python train.py --d_model=192 --vocab_size=4096 --norm_place="pre" --attn_scale=0.102 --tie_embeddings=true --init_std_o=0.0068 --init_std_down=0.0068 --lr=0.00715 --lr_mult_o=2.0 --schedule="cos" --dataset="wikipedia_en"
MLP neurons of a small language model. Each row is named by its layer, matrix (up: input weights; down: output weights) and neuron, and shows model dimensions 0-191. Each number is 500 + 40 x the weight over its row's rms, rounded and kept within 0 to 999. Numbers have three digits each.
After each neuron's rows, "fires before" lists the tokens most often just after its 100 highest values on Wikipedia text that the model never trained on; "fires on" lists the tokens most often at its 100 highest values on Wikipedia text that the model never trained on. A number after a token or word is its count.

L10.up184:494551476482476547522543517437469567458477486493541467519539481462438512513446499488496564519518451560536519526490498488474496541488490520500535558477571517415521532467499542472514519518486435548496476485481495431492518493506504486477452427491546492555382398496568411570432472457469479453463470578484553523559449522517471536506552513559553440483491499465480516495430493523546478463524489507484481504459488474546467569546494486456442476480486492487461486510523504521543483532583439541579474564531470462451543538531603512437481556510497430528530436517494507412501504548526583532
L10.down184:428410460422459464471500486544534491572479440564534486431530537488491526508489502578508515500509525586533527455542441483464461508569481479426496510455541506464504489490535503480560437494475491525455481519557492464542486529545469497517496605473472485478514441534562498468486499516556564515534509486509550465513543466544555474542532444501513487495474516503550505503436438482413476531589508415467441584521557467579520507540472561503492474530397450489487434507501516500503468479537499496507472491475495539473489531434557463549513468524432466531536442526576501532505600489550484492
fires before: "9" 33, "2" 11, "0" 11, "8" 9, "1" 6
fires on: "1" 43, " " 11, "2" 9, "0" 8, " were" 4

L9.up390:489499475484461468488596480479437536549455477493582543487472532472534508432459557522477547543469498543509540527474471452469509512500430505506511539439441545474535528603568494503466545509556526510449555560426435463469426524531425424555493534523489455536529443459541511461481475514441483436569483515438522465490471529513472497545511530501539509592477491463505553483511472551524488494564475527565496456533502492436496453513535506439521601566470539484527486497485489449509458495552529545510467439516542515517588448546537497498486492403478498531525531489460481517446499469530413519
L9.down390:533520471478630546548524545539437477457505462455503520457471563515445451496523558504490451442535559504534503513540556529503500539479472539494542483542527505527517539414453494468579543534539471529543464498472581450473549470571520478516479431429500518530551488507470489534525543475407486488497543531490467453454535570464525506467484520471498505508517496475497403463446494531511529515443494530481490504487456468399608516490510532514459521513580510385491514461529483526534533571498506458453523494517513476471540561472513512506547514469432465511424450401510481508454448526457489489
fires before: "1" 18, "8" 14, "7" 11, "0" 10, "3" 10, "2" 7
fires on: "5" 25, "4" 24, "1" 17, "2" 7, "8" 7, "7" 6

L9.up675:510501510506532467441409415463447486537426496476532455427488477490548483524521508572534468596566500421491511523493574539506456426522524504452532510582544465467459542525507485417489551557526466485512462487452497488547546534551530541541530515453528511508455530484533479545424522444562502431464568484479508506457485435542497461486458530479523420505524535519540508503430530511520526516484442540435447538486501496505513487466485497469494436427486538559487494477530524516458523483458541506501545440487478511589533495530547471575479478553495443459538445509534491457499633522517498525
L9.down675:491444534530510492473485495544483452565523467533454439512451528475434512462525595556501492466465469546441395426412483510541532529510455503525525481524525459450531500502474451464539526482454527523563487451453552465505444536522549438493542473498444521472525505522515584519548471485549466525497503550398556464468492524531491498518478480526538573541505487517481557462533548462428500461416433559501514500524506491563461495473469538404536448593505495464456567488527394521514535533567548447542424493498469516513525494497526465526483516490541536533513551515487479547515528489474507425
fires before: "1" 36, "2" 24, "0" 13, "9" 8, " |" 5
fires on: " " 50, "9" 16, "2" 13, "8" 8

L10.up691:502494501455527536503535529460589465519483444484484498510532518487518521559503578501512581492488513510509503428505463472353498515465526605483458553565523564483496561533557509573503490431519491515556443535501552511515573537520482432509476532507456508530512529495525560495512487520523491435442437530468514550446467538500470439467490502523505518413518413494508507490541538513476518519494483437514509512547516497509498446443445477481543528548490370551517521491501509516511459479432477538508461416530481479441524528480489490401457547489483529415547543486525466415460556498469487496
L10.down691:532498523478529485495530530473528511471548492556503482458405493427537532444502464515504499509559484449515468470577535554556495463492505493489506476550485527544479473488522420557477479523494531397459544457509529456435488500463494506584509526509532427502502498510421558440512480417423479490541456596462510507552527547530482445536452545460477499475536515516540460465436473504453494489582508517521505499499487516507584499507451596482424460418489546595475478516481490488577440548566461510521549545503447499523467455501527486475511576460514560491488533551480525414530475441499515466
fires before: "1" 16, "5" 14, "2" 12, "4" 12, "7" 6
fires on: " " 72, "1" 6, "2" 5, "8" 5

L6.up247:494464464514543524513481465503523528448420499489472469506477482523468498520452507507441492449456560478473509524585523499503509471554487543522525517503519551479551491483484471446502599443466561514534429436508468521543453493585516508496555479486524567495400500525548483524548525523524546455542481513476462526471532510497528542589457433416563406454504523493500537479495441527523484524458500468392495533509511474457493494476491479444552524487497466488556480468519475482505563554461563482518522491474559455430497560444527494528497455510537540496514458529575529579522529375576465419
L6.down247:559492490482561465494420537529484436498459482561468497457517517503566533455424454558513528535474549454520497449553462521521491530559535482530493499500528472506450476491479507569501455474471434487510472508515494535476468514466436647534518466538496515506476476552553521445509556595473545461488544544517520560463509446503504515507523538455564520473500558472508514506536519509510459420507463487531476533490557439430515488565414461558505502504445447499449478521524497405549546455450447520481516556426539464515466540436559486432480525439549534490524448510596556465502520515497476509
fires before: "9" 17, "2" 14, "," 12, "1" 12, "6" 9, "0" 8
fires on: "9" 42, " " 24, "1" 7, "0" 6

L10.up218:478505550503441544512544389491474485545458510549541525559502533477472438497462502542520562495477492438509490514527490428479452412487449435493574518507550518459477522555457550531562572432516473489494485484520512522440481497540525549526527536503590498453575496467569478512474563562540507478470547489498488517531508436507485522556492494480455454514558509572476470514439562549457442449456498468436475506523521428465519503514476558510504560424436499465495492511492490482592512556488443413527453501469486499473479465542491458535485446415572483535541461482526557548471536492562523526
L10.down218:463485518521540460443459607530483485502496459510460465433524482447492516514456517481471492446481467534487497483521534445471513490546390456405491474486497436453500529516537452567469622496539515530506566468471520452538465492530462450519475414531549534470539549560500485518509605456478500429547512562507552506475456494542494540493517516474504480507512510475466484504436458551518486505501476534514498502511522505540472486440553408518458479549434447512492448449550514554545542494514493478541562535450498481453519506522531557502473503523533517463538551593567429434519559539415511548
fires before: "0" 20, "1" 18, "2" 18, "3" 13, "4" 9, "6" 7
fires on: "9" 43, "8" 16, "1" 13, "5" 9, "2" 8, "6" 7

L9.up236:521519533459461526519442525494544498499486408504407545425468473515458504496489567480543457545511533477521497504509567454513479483470460547482506455439466492424521556500414591496522562522503436483465589434484476516581470496554565536487477434492535449500488514532464500459470515478531509435540526543549528475462497441558512528472511460487509511541496526576506520503477567486458468527466503566483513510531606545496552449491482468500563487447537476457487510564444475582539536454452498480500488465445481489554496476502549531565517447511545496513457566499538476415515517435541435443
L9.down236:450478525553522510464522484474503467573514521468433502485501538524492559547545481491477460547528510510471462466472477525558517527508494485514528546534535546582457456476502563520445540433461513454493471589588523465509530490561399435448522467452539478569476506457491462520492568550526421480482461594483554475562484533478484522576475516515519537499516494431502451445478524460492520534592506419502470521476470493473489505510518497432460550542512377520517549492484540474497447541465492456482519469505508422488492474448510494503470532565426512484555502493515549494480559571454599526
fires before: "1" 51, "2" 22, "ue" 4, "ued" 4
fires on: " " 78, "iss" 9

L3.up202:493517423467536499502557526457533450525458403561522524503461459436506468500570528465525466466486483460457444498471445474432536421556520537530424519538432548467522502518502433582474423491532520536589435532519527531509481447485576549490454537500400555462503549513526494559495533492524473504434544497537574401491471490485486479567518462477458465515473514540528564480494537476525509534499503459451548423500498499557494437484483462452491499440570467529526472510507524468487503446510516607470544456472529528502542489479554523518477546459547529521554499449504474512523502555498552471
L3.down202:491520444542450581524533501536499466454526535450464511497468539533537468554456521514564440577482462518505562465476534508462501548467461490536470519488507517555491538522550461523490422494547461449512461434489562497529477513482552452424493538448540481540481493447484503511550513572496502487567393481482427534554513456475473515478525509517565418446499467529496511574437569504530484398495457404522467568544489471561552542525467449524504480519510471549528519548499494551504479556436446507510437499502502493509520494506541539487425513559462474624500502520497454512516432522512467547
fires before: "1" 29, "2" 23, "5" 7, "4" 4, "3" 4, " the" 4
fires on: " " 85, " [" 4, ":" 4

L8.up520:460440473524482433540541462435578476517494480529529527537503476470432495457471480535479520522516468519476464612501464505513417525544525474477517532562491446427485528535463530501500529517493520510502493501497506494439474510564434490597506426561539438523477499555486471497427446487575523472497486476443517492485440525434433507507521533537491477543470527494506566488451526504467462421572521477537471505455463460470454537520421544475549495484540548540584465523510469496557468549486568521570486516479525489539473408475437523417554496479576543494563586556524508511519517499542461509
L8.down520:540420489459459580566515474435423537508505481493451521475454474587493512486474495436551475454438558524474493467487454438484507518476441542482501533497502538565522433509494509530488516498477519436477555530480584531481419504652497536513472466423524467516485486513428489463566477508468476529465501523522575483559510506446506477498483475541514503485540587521518538525493554544452543496461512399478462481450531493501530525521400514475516482587492441547520482467516414539483533440555489519492572494519505524483560551471521498440525532552459509489505519472526530547540490509511532444
fires before: "9" 55, "8" 10, " |" 6, "0" 6, "7" 4, "2" 4
fires on: "1" 94

L9.up275:470522462501478456508518535542533500453541515437478497474466515413459539510580445492453468444542479512509502578546479450559450519591536536576467486441539551563491487552507563540514498540521459469480537537536511530573519542491395438515495544470547492484479494557485518480516568453486492503485524546521494477565514461587445484522514486408457537445507519492539514477488555432506485497501466472493474572449488517566517505516481428504510479546465538446571484523455518511475483478481527459444502518491525405460492585469514512509458466495493572541517459526504427530468466383437521506
L9.down275:482480434462542504490453511503568487498484574521475486449452496515496521525527506489497545495540410481578493490554531496546483475471448434486570458460512522514509506560493411493479443521517489478551590467576553473492528502486473516526538564506509490494530474520428572512515504480546512504595481499479472540556547527523520444485564468413512432488509431554481504526468459469549502556518517484474570530538542482493465435567520428558518514477506488512528425557473485457490482547533523524459473558453502487563430489492483542490510461495482435470459445446551436426575578556517430476
fires before: "|" 46, "-" 12, "1" 10, "===" 7, "==" 5, "2" 4
fires on: " |\n" 37, "\n" 28, " |\n\n" 16, ")\n" 8

L6.up665:474536496440505505448473456428491515501473497542479479485516392460559555455488581451465480507538487569585529522521462479463494529508459542496563448563581498383534424493479556468436517539539452492484536469469515511500541542510446493546470461508560455504505578462502502460525528531440523533479535488476572523482505523511480534497546540453507454547519584514483511448478479522484436538523458429533521531406485526468499485506491521462491532513493548452492440510490499425590507420529482458486568427490556414475480461511541559495521524517521540499476485483579505538501546470548491514
L6.down665:555520404595472426540555514472493554474490571531483490577493481550497540542514546488491437494511479520620504476481447550500471516449510498533476491528569499442476491565483552560493497528490450538510497424594447483523476546522507462459481477450478542497552499432408517518469568472541514493464437521417433519437506456530446440454498495521506524576442416525489522588566483505511468522524490540471500466476551434534488471516506539574499490436523516542522532459504521480477502459474547538444461481498483482481503499456538503493502510506551455558469496447475492460460465496538554550
fires before: "9" 19, "0" 14, "1" 12, "2" 11, "8" 5, "born" 4
fires on: "1" 28, " " 26, " (" 12, "2" 10, "s" 5

L2.up518:427460576553555543477467547482509505480483439502484480438492514445480511533537488542503550532563463477504528536469450473550465480506545585424517539429463486522440485535448588485553432460484433527513460585554518469516473516529489468481533516510493458437482462508481501557520547457423489506494541504557471506551432487543484485498497450533534537463447492521440550532462463560605471528455517501523549462473487509537493454547515480474560506445528426491546498513436531515496516491471461463480517463444420455545543477421527533520459505557490518597451465517561530494449515553468550525
L2.down518:530507462504566426518531539525430432482544499498472447494498499403456531526579467513498489488498527434543465508463479500503448482502499593521533484487476509537487429521524494467519486538457506451436502410631516504569533498505466475499533489504473382463506475538503549532488526459524483508462533536458520497570492498543462513509581554396504508520456453548510509508531516506616478563498518527508537488497477511564479443515487539471531492495517460540452453462469467462465515557399493496476463518505482387554528544500509523523527550507478538557508433489515511448478483580470555498
fires before: "|" 24, "-" 18, "The" 7, " " 5, "C" 4, "1" 4
fires on: "\n" 32, "===\n\n" 31, " ===\n\n" 10, "===\n" 9, " ===\n" 5, "====\n" 4

L4.up444:410473471561525416440512481444467457514447478540464500466471517469472500439542511478450540518522447523435544545622490523531523441552386538542549570504604507463538509427472465535463558475525478484504522512543505499506480466459529490494467508479541531497452518507500561550454528546459570522466551514487543484493495535484464521445548516536514415494563515511470571461498420479489528492489541515470491519480521538525478546481465498446481489487563474498478503503519472541585531501446465488508506440447530470483558555477528491463511560458495504430563582442462489514509540429531443447
L4.down444:612472451554467529505513534531526506509496515448507570461530524494481541603562543420454421528433502540537496520562492458507400437494507474475477498448502522484510474550537479570486519527563574458574543507479520458546468464557524439567479586464510409457577440494503539458505539488506475496454445501511484496510509534518517488500513550384529507459549499589563461534532453442468506526520450496494486456526531453453533455512439487534513492523477479477473504524462488513537485477470500500472535550457540419477494538531477516467447509461482438546453544499492510487474529540475500437
fires before: "1" 41, "2" 27, " " 11, "3" 6
fires on: " " 77, " February" 4

L10.up946:518476553516520429445505416420408518523538499507542509542465578471509517498503508525516479583515438495475465490435509537479518496458440456543498494508492529452449527545492492603480493502522454560448455499469567452528516488559526511557521470433545457500461579494498535526452498512530567492444522489535498454418528550562495505554571473536473488473487497578485609553446546514473492518520479560450500461459536456492443504435539457459395462503415530479534442555478535504499544525519437496537482479489497489537524519504526482443494552541492474462490514520559444516475565531537520484
L10.down946:502405530543535504462494439506525499537471549500510459543481458514491498467471542551515535435472474529532514455560563454477514473460515542482472509554516428450539514467451488444594485425462484466505492473483518475487546534514526429505513480465471518479526494467513518554533453520493458503506439497474488486507463501531481513528546431553445531514559517518534448473438623466447485572560477581490529529520540489612437436551507574533421468486508545426477507511562484535435471516440455454507511515599520492481501476528467557523494509527519548491536485488578550487470511475581464445
fires before: "1" 44, "0" 20, "2" 18
fires on: "0" 63, "2" 14, " " 5, "7" 4

L6.up610:471504529510546509493471505426520459537449489452496511451481535442480479402413540519533510453514469508452525519492541495502533522576437477537565533507548556478489530451482462510467507502469483517530550510466510492514494483496473439482507472484517499510443466457516495511449591468518506485403517535535535514490526472445551479456540442481494429427476551539525480404449449398540424527462528450504512576576490472491530479521529521510474598545522524502552507511487491494575494511551505577431509548521551498522529560578577562472534498556460536480492513538442472499421501524469442450
L6.down610:479518597502521452454436513439542542495446511454534450477487604537452453531507475502519520521496548491499486521480589519495481487439442469526422539484448544487522499529507507487465426456470446475554481508541498491479529488497535522496483476481479518394502526515559430539439530526562547570436486547457532500521485442450453554571525463446531515481477527540480549497574495383473451456571523521560498517564555532490494559561489430570518515438499494462523530534457504500505516488521490509516485474492497471501558493499516571479487470524511475515547496515506459541364536486501441545
fires before: "0" 27, "1" 21, "9" 9, "2" 8, " " 8
fires on: "0" 32, "," 17, " " 12, "1" 11, "9" 9, "2" 7

L8.up669:518413514535495456506455460470565459438471542496506519464476464372550467447447435533539514546551497546466489506458546459479503444524500503531514524476503477457475529520435478440528481514489483532477495584443511525504473498496466576544479446485548512491472460486506508531468520462505555450455527534505475529472458469525493458507442437540502472485531584541568514499455568513441523509516506590479469569518501466465569582491488494534482477500572527472463479546604518449630564543459470422477500459511503514523506484499565490476528464542445532533464458468594516456491529481531493501
L8.down669:474485461445575456535408521460517517502508556532453475485424519489423514457472498475583535527456474499532546525449544563501565459535506559405489546422541449453561478513548499493465545531538485598532515505540454539510514493453515447504504541454544515514449486549524559482438459475471512412548473558476577550533511450519479506422492507511498497529486503535484507568505524480584462491503501483443533470469500519480425460522499471553459528483541526440522460469529473501514431451461515465561623478510448490465487492504497523465450476547464522541562525472464476525566531486492448518
fires before: "0" 26, "1" 26, "2" 18, " of" 4
fires on: "0" 49, " " 20, "5" 6, "at" 5

L8.up416:547466479501493472489559506538452460576535535574477386481498495460539466494499474483458490493537481571475427479531506469510534495500413534535525519524521501422497532550443487516479527514517468483539505510388510502492558469501514543519430524459486459482486531434473484484401504488551457552530477517547493532531456518513565489487555467522517470517487502503520449527439514582495468515431490472452580510542482542509459504496550424534488457533502514502477443480500510421582541496552537519481470467515447508556518503537550499482580541507479525503597531544494450450343466467466511532
L8.down416:498432551458486537461498484446565566523465513523417453519506509516547501548463512491501581454497452479501534548465573508503533508459563525506534452469472601485498424493498468442494491471490493583497507494514485493498456479536465596456519488438482460541430519550529530453506451457481528511517551527437459482497498514491458562586517472563475388527489491496513517541457541451500545440462456522534543484529568434495549469567491513552486495463496507528499442539508511467454503537461519517499525446543454471486502489493484463500501587479542510555492588519534430481421545405563538452
fires before: "1" 32, "2" 27, "9" 7, "7" 5, "8" 5
fires on: "–" 64, "1" 8, "-" 7, "/" 5

L8.up141:505588511496559504483480394439425497556505516510493511482552478439508505540461475490494477548533516546514521507548556477471464449488442458480513439572494529417474490462438514505497528487519520490482503555517567517535471466552464484438513575514515446532522459510482549643505545541456617532550517430532483526491458453478453500424415514575496465515517533458492542510463430497484539461493471508515478579506446533454483472494471535497491491428550508469435504533506530490480570506492497512458463491543463542482564483547514482499499532441488505466551485515519472519523556486500504373
L8.down141:393513483498607499449445456512501501533466455478477497553577507476509544377488477570482531529510491544417528499430550476511515501533489506513536508490438486532505485541484468485522602470482442442548513517455497428456534499462474443494524476506489462525480595496529543451528541515507558449424511522503499448462574468491502504518529551450489554483537533499501434473546603510435481519542494503459497491486455436499498497537493464530429512567481433544548484513547478508535532481554511509613505453425528534469491439451459508544545498513534509457526542473475541461480507535459472493
fires before: "0" 20, "9" 14, "8" 9, "7" 8, "4" 8
fires on: "9" 48, "2" 16, "4" 10, "5" 5, "te" 5

L4.up855:504454444520495490471448509466544429499457436496510512480520475486502575538494576473441509565528451420447488541533462538482551452434552537454556535517484451470515509499565421524538418581542490398553495446477516472532526510526515521505517515506497438492513518459493467578504459507536398539510514531547499558502457426507510518566456477524547537486524513485490495515460527511478514590464488516456492444517491488556430507482493464503500441496486492541527487465544568497580461530473442536535534526393556530534533529472532473500466417515522499486502506467563457489511550452572428536
L4.down855:554470466523436497471455509492494516502522462445482574447477550535531547492516532526480486548610477496485458495557472509629521447539512547484472481534513494545544529446474484537485514482515527486482512495397487510539508529545481419481454482491520476526515444558431534483523464488520436538514512461501523516489446502573484480541507521453437473420519499461490472556555518471503501562408478426451559524532543449573491467498545463554499501501515519550508492515506486580496530487501450446469562485448464446512622479518502456408482434488507568474478550472487496535500548541590481496
fires before: "1" 34, "2" 26, "9" 4
fires on: " " 73, "-" 25

L9.up618:526499507433479537430523474508474516497455501476568437542496487455537515493525514500440511529487565474532503465509465518468462527522510530495526443486524460491536489521583495538453515491537502475510518488554553466565550504508509436398551532499509542513516503568602475502492578526424448454476499461495522570527539519454526526536492499462482453505519521512447474511508475530430520480510517493467387598495519499464522424517540445412553479480521565477451412543540476472409494531557513491498579469463594569462513524485547556493498451464460443463529476506527592490464504502480437488
L9.down618:480545490539521506543480525494468525500504459544485472588527546424440529552450572490534527493468579527467471549489499534486527540514514511465486455502561544483505490468491524484514497535537513584487480616467548463493508497443547451575546470554498500478512544400451486482471520445512495486465530527444533520500494515524560462533463452511497521490407425501531510484445394513475473469551477530482581488556458500577513481486433477553461495539497408513521492515507541606543504497491471481482429491500441414498449496474510411526491509475449480551554498473465478530508507469510591441
fires before: "0" 36, "9" 8, " to" 4, "6" 4, "1" 4, "," 4
fires on: "2" 39, "1" 12, "9" 8, "it" 7

L9.up427:506497568577533528462583449445552525482463430519525448527539485471545475605431455523557468525500517469499464536459446456512491475484457424540531561503520489478490544491445448544560579498521465469496531491564454464432500425450508533499467454530479448488526529420477485439509508518459568492477564534531534454482515442411492542491496514465463442548539475506498546513489520536480532525477529507435518522530577519480498486539466478480485569437490543496560507508533479476537497541524473444488499485489560486461496515536523402483417438512576533530440495503459528456552540547571513535
L9.down427:478536560499524477514480497552481479504521469454493483482512518467482539500512497464517491462483465592456535513501517443492454573495512425575544450527506440527509553515566437528523561420506486518503505528546526507433516504530382517530592528439458426555471487639555479519470489550479427444506462480511580515443432420529497513470556523456492531493507536478449442556495488539518466549510465519493444472494455467446473450493543440512504544506505493497435442472467571513495528440485486474539514471474503524512551560529487570486527425485524538544539495465505506536476534467429519554
fires before: "0" 15, "5" 14, "4" 13, "6" 10, "7" 9, "8" 8
fires on: "0" 54, "9" 13, "5" 8, "2" 5, "4" 4, "3" 4

L10.up254:513493492456483529516464549585503554515514486577462456473452448438501491508459460473531529514598431528441525562538591495447505491475479560540515533536538559466494539473471446533489529475513504492504550504418530466517492565532508467520494548469501514464459461555573470498466552461498578448500489577510512449522483530455473554410514559506519450484566418466473515513418503499446512526555482466505535438516479528470531496579490503539479523465534527440417500507540548416504546445512537451510491464485499426444565548490498420529565536471492430529522443517511521484486538522511521486
L10.down254:545548482478531473484470513441540510491448516567460411475494535503545506455521487530416552570518463457485537540567502501513500519569461430505534520518434445425429487537519460480487492470527510547570529462497483459427544480498469605548570455480522498470512475537532491467500584485485502538429450493508502512554490464527504448514521445531499504473513507507507512512470466600366449487541492416447446535501538457510503527487456541518464510469502498481519474548562544412506536521477516521539536527438553515490470453456558488612521494435519518462503464496545516469520540478444465507
fires before: "9" 22, "7" 21, "8" 18, "6" 9, " " 7, "0" 7
fires on: "9" 71, "1" 12, "0" 5

L6.up307:507494429418484467492471544442386532580505518454454459481503458462499461510542514448508553465423487455555542562519522421453487505461503467533551445525495515545497532470487545540490537529516621562436546441496499573461472465518491515460528519477485502522481567529526589453516515477477512522443476516539525514492519504485450497457531526436454477455488512489471516438510482509463487586526488480488516519434496502529453525539507451514569593543446526481552492514619460527514470489525497492550508470530456470461504498499453517446484586487513525471592536477473523493472485590521548460
L6.down307:482514435511490448423504474519454509524434589515482518474523445512409488523488468516533464503472483476504433580539389516489521478514528488531529492533526509494527464450549544461560474590523526514496507423594534526451439542540567433515485509448529552455519473525523491470472523505495517521444468431471554466501485481490524453523557474533512468457475458450545546524566515550493509535521569556459515506570460474532541536529456501490567466476492517539505471460524452503540500489452450553493444587489439491432504413508593474506535526475522533430490533507506439442510565545547517503
fires before: "1" 22, "2" 14, " " 11, "9" 9, "0" 8, " Be" 5
fires on: " " 38, " |" 26, "1" 15, "2" 9, "," 5

L8.up491:538574444525524469486477427529515496493413463503505514501410522460523490527488475487452565547495442450467479555531522425486481525561429466476477483507520471469493500430422522504509525507534532486516546495494542520551504470558512474536457525495508449545461499563518531532480537531482497475460528585493518413500430487487460467556565508451459509472557526595511584493483539502524588457538476545489420522398492506517465489538483482451528392483549556494537436519504550510523482446482514478513506488528500521489474514521453519473444474485475545551523495533611501450517574422497477435
L8.down491:481561461416480472504457491562481560492575487455531496453521526448476545456501521535503475563524495432573482512455448441542461521479522485526536515476475495509527536568570544527491562518490444495525534498532530469548579511482483499584441494450535519510472480509493465459450473495506540553532369527462461501500518476506456361594557517533472512527510447488526510531546478491506434472575453470485534585516545479473459467488548436510487453495432466509567562474508499480503463506527494514437553479461448492503511464443537520481493471526566470487500580503512545486529502554514515585
fires before: "9" 38, "1" 13, "0" 11, "2" 9
fires on: "1" 47, " " 20, "2" 11, "u" 8, "ug" 4

L10.up308:512454523513506470518473487512416522487474532536505503475475499479500479542509479443532442570560539509512526487500582466567523463499508523497564529452579533420493497457457452498569587462465454571505491537481523435476428500519508501596526506558474535444528484538556479460449482457540493528468541513571504450563542540440494502497489490467527400502475460485457397448513481503447523555494493498476499469462503489484513487527479584523478495522570515483463476508561456458522607481520507536481473503506478425464506574409519464512493518514514489505498393545483557477537507493477490386
L10.down308:505594476464529499444540538469528473475512479519488407449512573516558561407527533443444558510559470529466502553509534511489488482521526412428445449528537478543500491388534436539543424485518518477522485444477505458499523450517474487510551474556493533453618490587495506441481483541498515495497468551431566499550532526526514516451545510536555497417549473480502476503489465503522504534533521471517458504418446520511532515471534548525468522495551453440463500543571484460459451542458489494470541406554510456504539469486488521496485547520550524427539467535462515514507480497543478502
fires before: "6" 19, " " 15, "5" 10, "8" 8, "9" 7, "7" 7
fires on: "9" 45, "8" 16, " of" 12, "1" 4

L9.up286:609508472504476500497524540559491490470506453509458514475489454554476492541483473563551543479531438447470526493600474484486511506506479541498430524512482490444497522504474442475533511495467464527474448486474468486597419497558491475578535446443535498547491557490531443404463501515566562545518552463476494461486536493488565506517528455413526453515497491530440483500524482544444425498525468573427464532533487487463491533522475469422476535424544568461518556571467547520587497490521552525516516523468497461563571478585526503453494451469498553452445455454486513537550495499497492521
L9.down286:563480510474487469518538491497494467520452451487469477511442542521464510502473473501509501512506462598501509502504546569461445514512434529438497509524554477452502514525535485500480492485546491487463496459564520488467512553491502515473417490461479362463468484569486517507520500526465475553499510466550405495475452454543516560401533519582532518487471553491491499484511515511442495516477543497479477531530490500532452542589538480543527451493557498546488540474501508590621486440488461582551530516421502507518499531502466471559511509480495511529468513473447400502577407466404557561
fires before: "1" 29, "2" 16, "9" 8, "3" 4
fires on: " " 46, " f" 18, " b" 14, "9" 13

L3.up26:514485534496550532540488551433466445541474516567478451509550549418578524545535472524554542575536508490495557501519476445388497504475562456528505473524440497506468428491517512460475587468476406537493500400575491455491527460569520486519501448511501417529540562485545485531477506482546518478501467487451532573479453478492498467473500529504523500530467501474413512435513489532587479529476552505486507451470439539526502462536467482532587489515524477451520529457552535461520463495572509443480502460420511561454520505522450520466483525491470469479518588530497508557456467554474466554
L3.down26:484519453492553564515500424438479484531481506489512516473447572411534500525497553478510522477550430511513457495515439443465518483391485475439549470572555528469512484491440471427509560472567487574460517531445524502476468543503569436526474538527538491467520586571557442492513490404553545467457563444493534439483507489442478462451542504552500497505584533472505513478575528527445426492486490560545473556451486492519512512519441503467489533488442514465436470461546515538509550523539506486447528503468540510530496580487536466574478494460495543476516530516535506447492465462540546483
fires before: "9" 18, "0" 17, "8" 12, "5" 10, "4" 6, "7" 5
fires on: "1" 41, "2" 38, "5" 7, "8" 4

L8.up877:507485496587490482488496489477487466479515416473618553441437488455510546464525537569502480584507531417494469465484469514502453492465458524493556493530512470488496542494471472468547502494544528533485540495487522499495494534500530539529492507479537460495499491568472524516505495471507489421423528486553474518637432486422428497573500500507469410514496476506499513525458446521423471498491432570399476485448572504520541528490522506472462495471570489526502507441512432498470579515495510572558514489495491544470538517532574519533504444552444581499542469523535464512454524459554422477
L8.down877:512497518539495401435509388472483521535429491494511490503520486509604504542495511600589560505516530497524459530464506488484480505475464453529519468558499480467510562560494438480568521456468483525469547465589572509426506488456479488529526578540512454511529467453477544371449462524435488512493564508476461496483531470483531496481544519509457534520535491485466561534558501553447413604502529533424540491455463533525524577521510483492464444489472483539430483506554509521531521509560460488429470513474479531475508480492486458550470462540535470445536511468487494468458548542492501493
fires before: "0" 21, "8" 18, "6" 10, "3" 9, "9" 8, "2" 8
fires on: "1" 50, "2" 26, "0" 12

L6.up659:531480509541444517493470540532425552521511486420421472487545507505408482474535555406502511491508517478544420483471546437555494556488536451468445467523521486500486452507544457569584397525506512460478496441569486508464484475451537493455530475521481564498455525515571513462447568505493500467410545503527571471532531500514487520436504530469525501493465464514536478450525552529452553555409518532469478513509459465539517498493477553500567558571461533449513523494540501505490483467563510438494569477497516543481457483528538521521447581501537515493465495435440601557509519500476525468
L6.down659:563516451561530525476529514494467493500426521519542533476552472473455497559497535488474481503525421499459497535505530451489485468524453461570449512481505515468429517494514445510499445460500459482570555529566436473500427466489603568437443536509517548501504479548604470493422510506493546557458431502457479438544506481457538520464532473508585514485503562443539467499499469535490420541557543545480516552456491493447581499575476520537526567464469490483472502497503514526533495579467528538429473509570499424565463465494507422489510532506527515455446502498503420519503483525536451549
fires before: " " 58, "9" 5, "0" 4
fires on: " |" 66, "1" 12